python train.py --head_dim=64 --activation="squared_relu" --norm="rmsnorm" --parallel_block=false --init_std_qkv=0.0501 --init_std_up=0.0501 --weight_decay=0.024 --warmup_steps=0 --decay_fraction=1.0 --final_lr_fraction=0.0 --batch_tokens=32768 --train_tokens=411000000 --dataset="wikipedia_en"
MLP neurons of a small language model. Each row is named by its layer, matrix (up: input weights; down: output weights) and neuron, and shows model dimensions 96-191. Each number is 128 + 24 x the weight over its row's rms, rounded and kept within 0 to 255.
After each neuron's rows, "fires on" lists the tokens most often at its 100 highest values on Wikipedia text that the model never trained on.

L2.up682 [119 156 108 124 127  95 140 155 102 175 118 109 138  99 105 141  95 142 138 126 144  81 133 164 109  73 107  95 110 137 103  96 149  67 119 109 112 139 140 126  99 108 139 115 122 144 166 139 137 129 148 146 175 118 164 108 143 130 115 131 154 125 180 123 155 139 128 131  95 137 123 143 130  98 127 137  97 176 105 119 131 114 127 103 134  83 130 122 107 101 121 113 133  87  47 162]
L2.down682 [150 136 156 114  86 121 146 108 120  94 111 150  97 130 117 175  97 107 139 142 124 123 133 159 114 158 140 132 105 178 136 173 162 124 132 132 152 185 129 198 116  87  99 117 112 142 162 101 123 127 110 130 138 164 139  99 138 117 128 148 127 157 135 148 114 118 123 111 122 156  89 103 112 144 141 129 127 132 113  99 124 140  88 116  98 127 138 102 154 155 117 117 154  94 113 119]
fires on: " f", " un", "s:", " pass"

L3.up325 [140 140 105 132 122 155 151 136 133 113 125 177 110 160 133 124 101 116 129 159 123  90 147  70 118 136 154 129  91 162 103 126 155 144 143 171 131 103 132 152 143 114 124 192 113 149 115 160 135 167 140 117 120 164 140 153 147 117 149 173 127  96 128 165  99 126 131 112 136 167 160 160 149 127 195 176 120 106  98 125 162 145 166 130 136 136 146  87 128  86 157 102 125 127 112 130]
L3.down325 [102 128 134 129 115 160 117 119 143 189  87 153 107 137 119 109 138 164 112  97 120 136 127 122 145 164 125 149  64 106 122 143 112  98 102 125 148 138 117 158 115 156 152 162 126 110 148 131 126 103 128 174 129 133  82  77 140 127  97 142 150 134 158 147 137 106 129 141 110  94 126 107 105 145 164 147 115 129 140 134 118 127 110 103 162 116 131 115 108 118 117 123 140 171  52 109]
fires on: " im", " re", " population", " m", " Rep"

L4.up120 [175 163 193 132  92 134 138 132 139 120 147 128 142 114 116 135 138  87 152 155 134 104 142 133 157 109 162 181 147 134  96 123 154  85 121  77 131 157 103 155 142 123 127 101 141 118 113 148 134 148 138 134 140 127 110 132 132  95 125 122 131 155 190 153 148 134 149 145 119 110 193 130  94 137 154  85 131 152 125 126 124 167 167 109  90 120  87 163  88 146 115 123 147 147 164 149]
L4.down120 [105 126 133 134 142 125 107 116 122 131 130 147 134 154 122 151 103 145  80 151 141 119 129 109 176 119 142 127 145 120 120  82  95 165 172 124 136 156 117 145 157 142  98 119  90 135  99 162 119  94 118  73 117 140 158 113 119  76 129 144 121 104 144 140 115 148 141  56 174 115 127  93 144 121 116 108 132 134 143  80 119 125 137 156 155 134 140 133 147  99 121 114 100  93 147 112]
fires on: " |", "\n", "|", " ("

L3.up59 [102 122 128 174 111 120 142 140 112 130  87 110 128 118 119  98 133 122 108 151 132 146 125 168  89 120 181 151 114 127  98 111 136 131 123 128 144 164 126 116 130 135 146 110 169  91 167 162 126 128 101 121 107 122 128 121 150 112 126 163 101 146  86 134 122 141  96 152 131 115 106 147 149 116 128 162 121 116 115 143 138 131 148 103 102 108 154 160 120 180 148  99 114 103 138 152]
L3.down59 [125 106 131 140 178 139 111 136  81 119 116  75 126 116 124 153 134 113 163 107  91 100 113 120 144 107 150 128 168 133  98 110 134 137  92 117 116 113 117 168 145 153 164 103 154 162 140 159 137 100 134 151 137  95 113 132 120 179 133 155 143 115 155 175 142 104 120 112 116 159 122 166  97 119 162 208 107 120 152 111 120 115 113  79 142 139 131 117 142 133 119 148 145 116 176  81]
fires on: "\n", " office", " def"

L4.up514 [141  78 139 119 103 128 139  59 139 148 117 146 145 138 115 164 211  96 129 126 130 151 110 159 138 139 129 120 103 152 108 169 121 101 126 121 115 140 146 133 171 116 150 149 169 137  78 131 102 121  68 142 106 117 138 151 101 115 100 128 108 129 114 191 135 104 144 159  99 156 105 139 117 112 114 156 124 168 109 158  84 142 156 117 117  81 133 161 111 155 130 125 106 104 118 166]
L4.down514 [155  87  80 142 141 161 103 135 134 170 124 119 114 128 142 149 163 126  84 185 142 128 164 134  78 146 145 106 111 126 147 137 141 141 145 124 130 112 130  97 139 125 115 137 133 153 145 135 121 155 147 124 156 107 117  82 127 128 162 103  91  98 142 114 132 130 149 122 148 146 133 133 126  97 147  93 134 150 124 150 118 121 127 136 117 175 128 129 111 142 131 102 122 183 128 163]
fires on: " |", " P", ":", ";", "s:", " G"

L2.up683 [110 126 116 112 150 153 145 151  98 182  79 166 139 114 129 129 129  85 160 149  81 112 144 112 124 119 137 130 146 127 159  97 177 143 137 150 121 128 130 109 145 116 146 144 100 125 124 110 108 176 144 110 204 146  88 136 153  85 101 171 134 130 150 108 125 108 106 104 131 148 132 131 124 105 149 106  93 142 124 148 164 101 144 140  93 170 160 140 130 102 139 114 107 135 156 147]
L2.down683 [ 98 118 115 143 115 141 147 148 110 104 175 150 110 161 134 162 151  96 142  97 102 153 114 126 148 148 148 187 160 112  98 130  95  95 113 130 133 133 128 141 150  81 147 156 132 203  98 140 123 113  95 147 107 144 112 173 147 137 128 165 100 163 128 149 103 114 128 111 119 149 135 147 128 150 122 135 137 127 146 143 174 130 126 103 135 124  99 133 118  99 116 147 127 110 143 154]
fires on: " c", " im"

L3.up452 [102 118 143 159 140 104 105 142 136 110 115  94 117 136 118 152 160 123 136 119 148 115 118 150  76 172 107 120 125 129 140  97 115 156  96 112 108 100 141 147 125 169 133 117 163  91 109  86 161 111 149 114 162 168 118 102 125 142 120 119 140 161 153 156 156  80 132 145 180 124 161  97 160 127 179 151 112 130 126 117 114 125 115  90 145 101 139 146 113 145 112 113 105 158 113 136]
L3.down452 [146 116 122 131 149 138 114  60 111 124 112 157 140  94 142 123 114 196 160 139 135 119 109 118 105 159 140 168 151  84 107 122 141 100 100 160  94 154 125  81 175 117 132 155 109  99 148 154 122 118 114 141 128 134 152 108 132 124 163 114 152 134 131  60 169  96  93 149 128 119 115 142 112 124 117 100 113 160  99 148 105 127 176 108 152 132 139 127 105 145 141 108 141 107 134 114]
fires on: " pro", " per", " k", " en", " del"

L4.up609 [121 133 147 102 151 109 149 158 139 144  69 117 135 102 150 104 162 139 128 125 172 128 153  62 138 140 140 132 123 128 124 143 191 137 178 140  70 141 106 130 124 146 146 142 124 152 139 140 114 130 132 138 112  80 166 107  97 162  93 131  92  74  93 143 136 100 133 124 133 123 131 169 169 140 135 105 133 129 125 123 148 107 142 162 134 121 141 147 153 113 114 131 155 107 150 112]
L4.down609 [113 170 110 134 144 145 154 112 168 135 128 156  96 123  81 106 102 142 137 111 154 127 176 119 108 143 144 141 128 128 142 154  96 105  98 118 123 106 197 167 117 156 159 118  97  97 138 128 118 109 130 127 146 115 142 140  87 142 115 118 120 128 122 113 151 151 122 120 143 106 126 135 134 188 122 111 204 119 162 141 143 152 146 119 149  92 152 155 103 124  84 123 144 128 139 112]
fires on: "ec", " sec", " Sec", " First"

L4.up344 [124 112 158 104 148 151 127 180  70 149 104 150 150 105 152 142 136  99 137  93 181 121 138 112  83 172 158 154 133  75 135 111 141 131 146 117  91 130 132 126  88 190 115 114 146 117  87 123 109 140 138 154 113 138 142 153 107 112 123 134  82 145 129 122 125 114  80 115 116 108 144 135 134 134 161 141  94 118 139 142 133 134 155 149 144 121 172 137 148 149 120 146 133 142 135 117]
L4.down344 [180 180 117 143 143 130 194 126 128 103 125 142 143 159 166 144 125 120 141 116 123 116 146  83 154 125 119 128  80 137 131 117 112 103  80 142  97 129  87 121 125 123 143 107 129  83 107 113 103 127 125 144 111  94 102 116 138 152 140 115 131 141 126 170 112 146  89 130 157 161 136 130 140 182 118 114 165  97 132 129  89 129  83 165 109 137 115 121 143 145 110 161 127  89 129  87]
fires on: "ec", "í", " dec", " sec", " acc", " Sec"

L4.up74 [127 119 152 155 115 141 138 102 162 103 161 189 123 112 141  98 129 121 126 165 129 127 125 158 152 155 152 168 119 160 162 112  98 107 131 120 106 141 136 138 106  85 110 134 130 109 137 150 160  99  70 156 106 123 151  92 106 115 154 162  73 161  85 166 102 124 140 187 152 119 139 134  99  87 122 124 148 157 122 133 107 134 162 111 104  97  79 153 123 160 152 111 138 101 182 148]
L4.down74 [106 146  87 159 119 146 109 103 112  83 110 112 133 102 128 151  81 147 122 118 132 164 123 120 124 148 137 158 110 111 168  95 137 127 135 121 115 116 118 142  93 142 116 131 102 139 129 158 109 168 162 124 144 138 101  99 179  99 111 145  91 119 123 103 138  83  17 135 143 125 132  90  92 104 121 150 135 162  98 124 126  98  85 121 122 119  88  99 171 115 159 150  72 103 142 112]
fires on: " |", "\n", "|"

L3.up562 [156 131  92 132  90 114 106 111 116 191 128  97 148 128 141 121 120 123 121  91  88 147  99 121 152  91 137  61  93 102 172 112  99 151 105 120 136 102 138 128  92 115 116 140 166 131 107 125 158 106 117 163 135 148 147 152 124 125 129 150 116 137  84  78 140  95 124 117  87 136 140 150 149 147 114 111 132 123  91 134 149 125 151 104 112  93 121 112 173 126 116 130 120 131  95 120]
L3.down562 [110 166 125 128 116 148 122 115 179 138 112 146 114  89 130 112 137 114 126 104 118  93 114 114 137 124  98 143 100 144  90  91 158 128 137 134 120 176 126 122 163 141 118 117 110 131 126  81  91 165 104 159  87 152 126 111 146 108 125 108 172 133 128 116 117 177 136 160 131 146 120 126 133 152 171 167 163 127 183 145 116 107  69 136 153 134 124 127 132 147 128 160 111 161 110 122]
fires on: "-", "/", ",", "ia,", " ("

L4.up191 [144 140 135 128 157 134 125 126 123 148  96  91 117 155 152 109 102 130 169 170  97 140 126 118 110 119 114 102 104  78 130 111 168 159 115 125 124 138 104 143 134  72 123 160 156 128 132 123  85 141 147  92 154 124 155 157 122 113 139 168  95 135 131 126 115 125  91 115 127 149  95 132 131 112 134  85  82 145 114 143 101 169 164 140 118 107 118 170 135 152  84  74 113 150 123 117]
L4.down191 [122 138 118 139  67 132 157 160 137 131 104 143  98  87 132 117 133 155 140  88 107 138 173 128 162  81 136 101 105 131 148 119 136 149 176 112 136 131 169 149 108 112 172 103 104 121 134 134 146 100 144 120 149 145 149 116 130 122  99 143 131 154 125  99 129 152 136 134 147 108 204 113 119  96 126 121 148 171 168  92 139  92 156 110 107 129 141 180 105 147 116 130 128  97 132 144]
fires on: " |", "ith", " –", " for", " c"

L4.up870 [141 129 144 124 119 138 139 166 160 109 149 136 115 134 140 110 167 110 141 155 108 143 124 119 162  98 167 134 126 145  99 119 148 161 124 125 104 127 134 115 112 104 117 169 129 135  96  93 150 122  92 111 122  87 152 128 117 165 155 178 134 116  85  97 151 135 118 126 107 119 112 126 176 120 129 147 115 119  89 118 139 105 125  94 129 129 118 155 121 100 117 153 129 106 128 162]
L4.down870 [116 110 112 102 167 122 124 152 137 124 123 153 129 127  83 112 142 100 203 125 142 120 124  95 128 147 152 134 104 115  87 139 138 167 127 119 119 143  98 117 145 130 165 131 141 120  96 140 109 159 137 123 110  99 113 112 119 154 124 144 147 109 116 137  89  83 131 133 143 128 127 146 126 106 177 113 137 194 126 147 146 153 121 138 112 128 100 125 112 104 124 118  97  90 127 135]
fires on: "or", "rom", "-", "ince"

L2.up139 [129  94 143 126 133 101 100 153 124 193 108 123 145 105 122 152 162 162 135 149 136 101 134 141 151 137 146 133 106 117 163 143 124 150 110 111 156 107 172 120 155 126 137 148 131  97 108 124 134 150 109 124 115 172 139 149 104 157 144 104 131 145 155 118 151 108 128 130 138 143 134 133  91 143 141 144 150 146 134 146  87 132 101 120 109 141 128 148 148 165  97 138 124 110 116 133]
L2.down139 [108 174 100 129 136 116 125 109 104 140  95 116 149 117  96 112 149 149 127 145 141 133 110 129 119 136 113 160 109 142 128 166  96 123  67 124 151 121 112 150 118 102 132 141 172  83  99 139 102 134 113  99 107 102 108 138 138 114 100 116 119 110 129 157 113 133 103 135 151 108 108 132  84 142 159 143 142  85 136 129 102 153 108 118 125 146 131 110 145 174 113 181 106  80 114 102]
fires on: "orm", "inn", "enn", "ina", "orn"

L4.up894 [133 120  89 121 103  98 125 134 116 146  88 110 121  93 153 148 148 101 135 121  84 167 137 120 165 108 176 162 141  79 169 116 128 164  96 121  90 106  92 115 173 133  83 137 100 134  88 135 153  89 110 151 128 125 133 116 119 122 141 151 124 139 144 115 102 129 141 178 100 108  88 116 126 161 151 136 120 116 134 150 129 139 154  85  90 156 118  96 157 182 130 112 149 164 137 114]
L4.down894 [ 83 138 103  85 158 122 143 141 151  68 134 125 129  89 165 125 127 126 154  78 141 126  59 156 130 103 113 130  92 140 142 112  96  96 166 104 165 154 112 128 150 132  97 124 108 185 134  83  61 154  92 128 142 135 134 165 156 142 133 118 117 148 138 124 134 115 124 131 107 117  67 117 140 128 111 178 143 137 138 151 147 136 108 133 138 144 167 124 115 125  74 166 133 134 163 150]
fires on: " and", ",", " (", ";"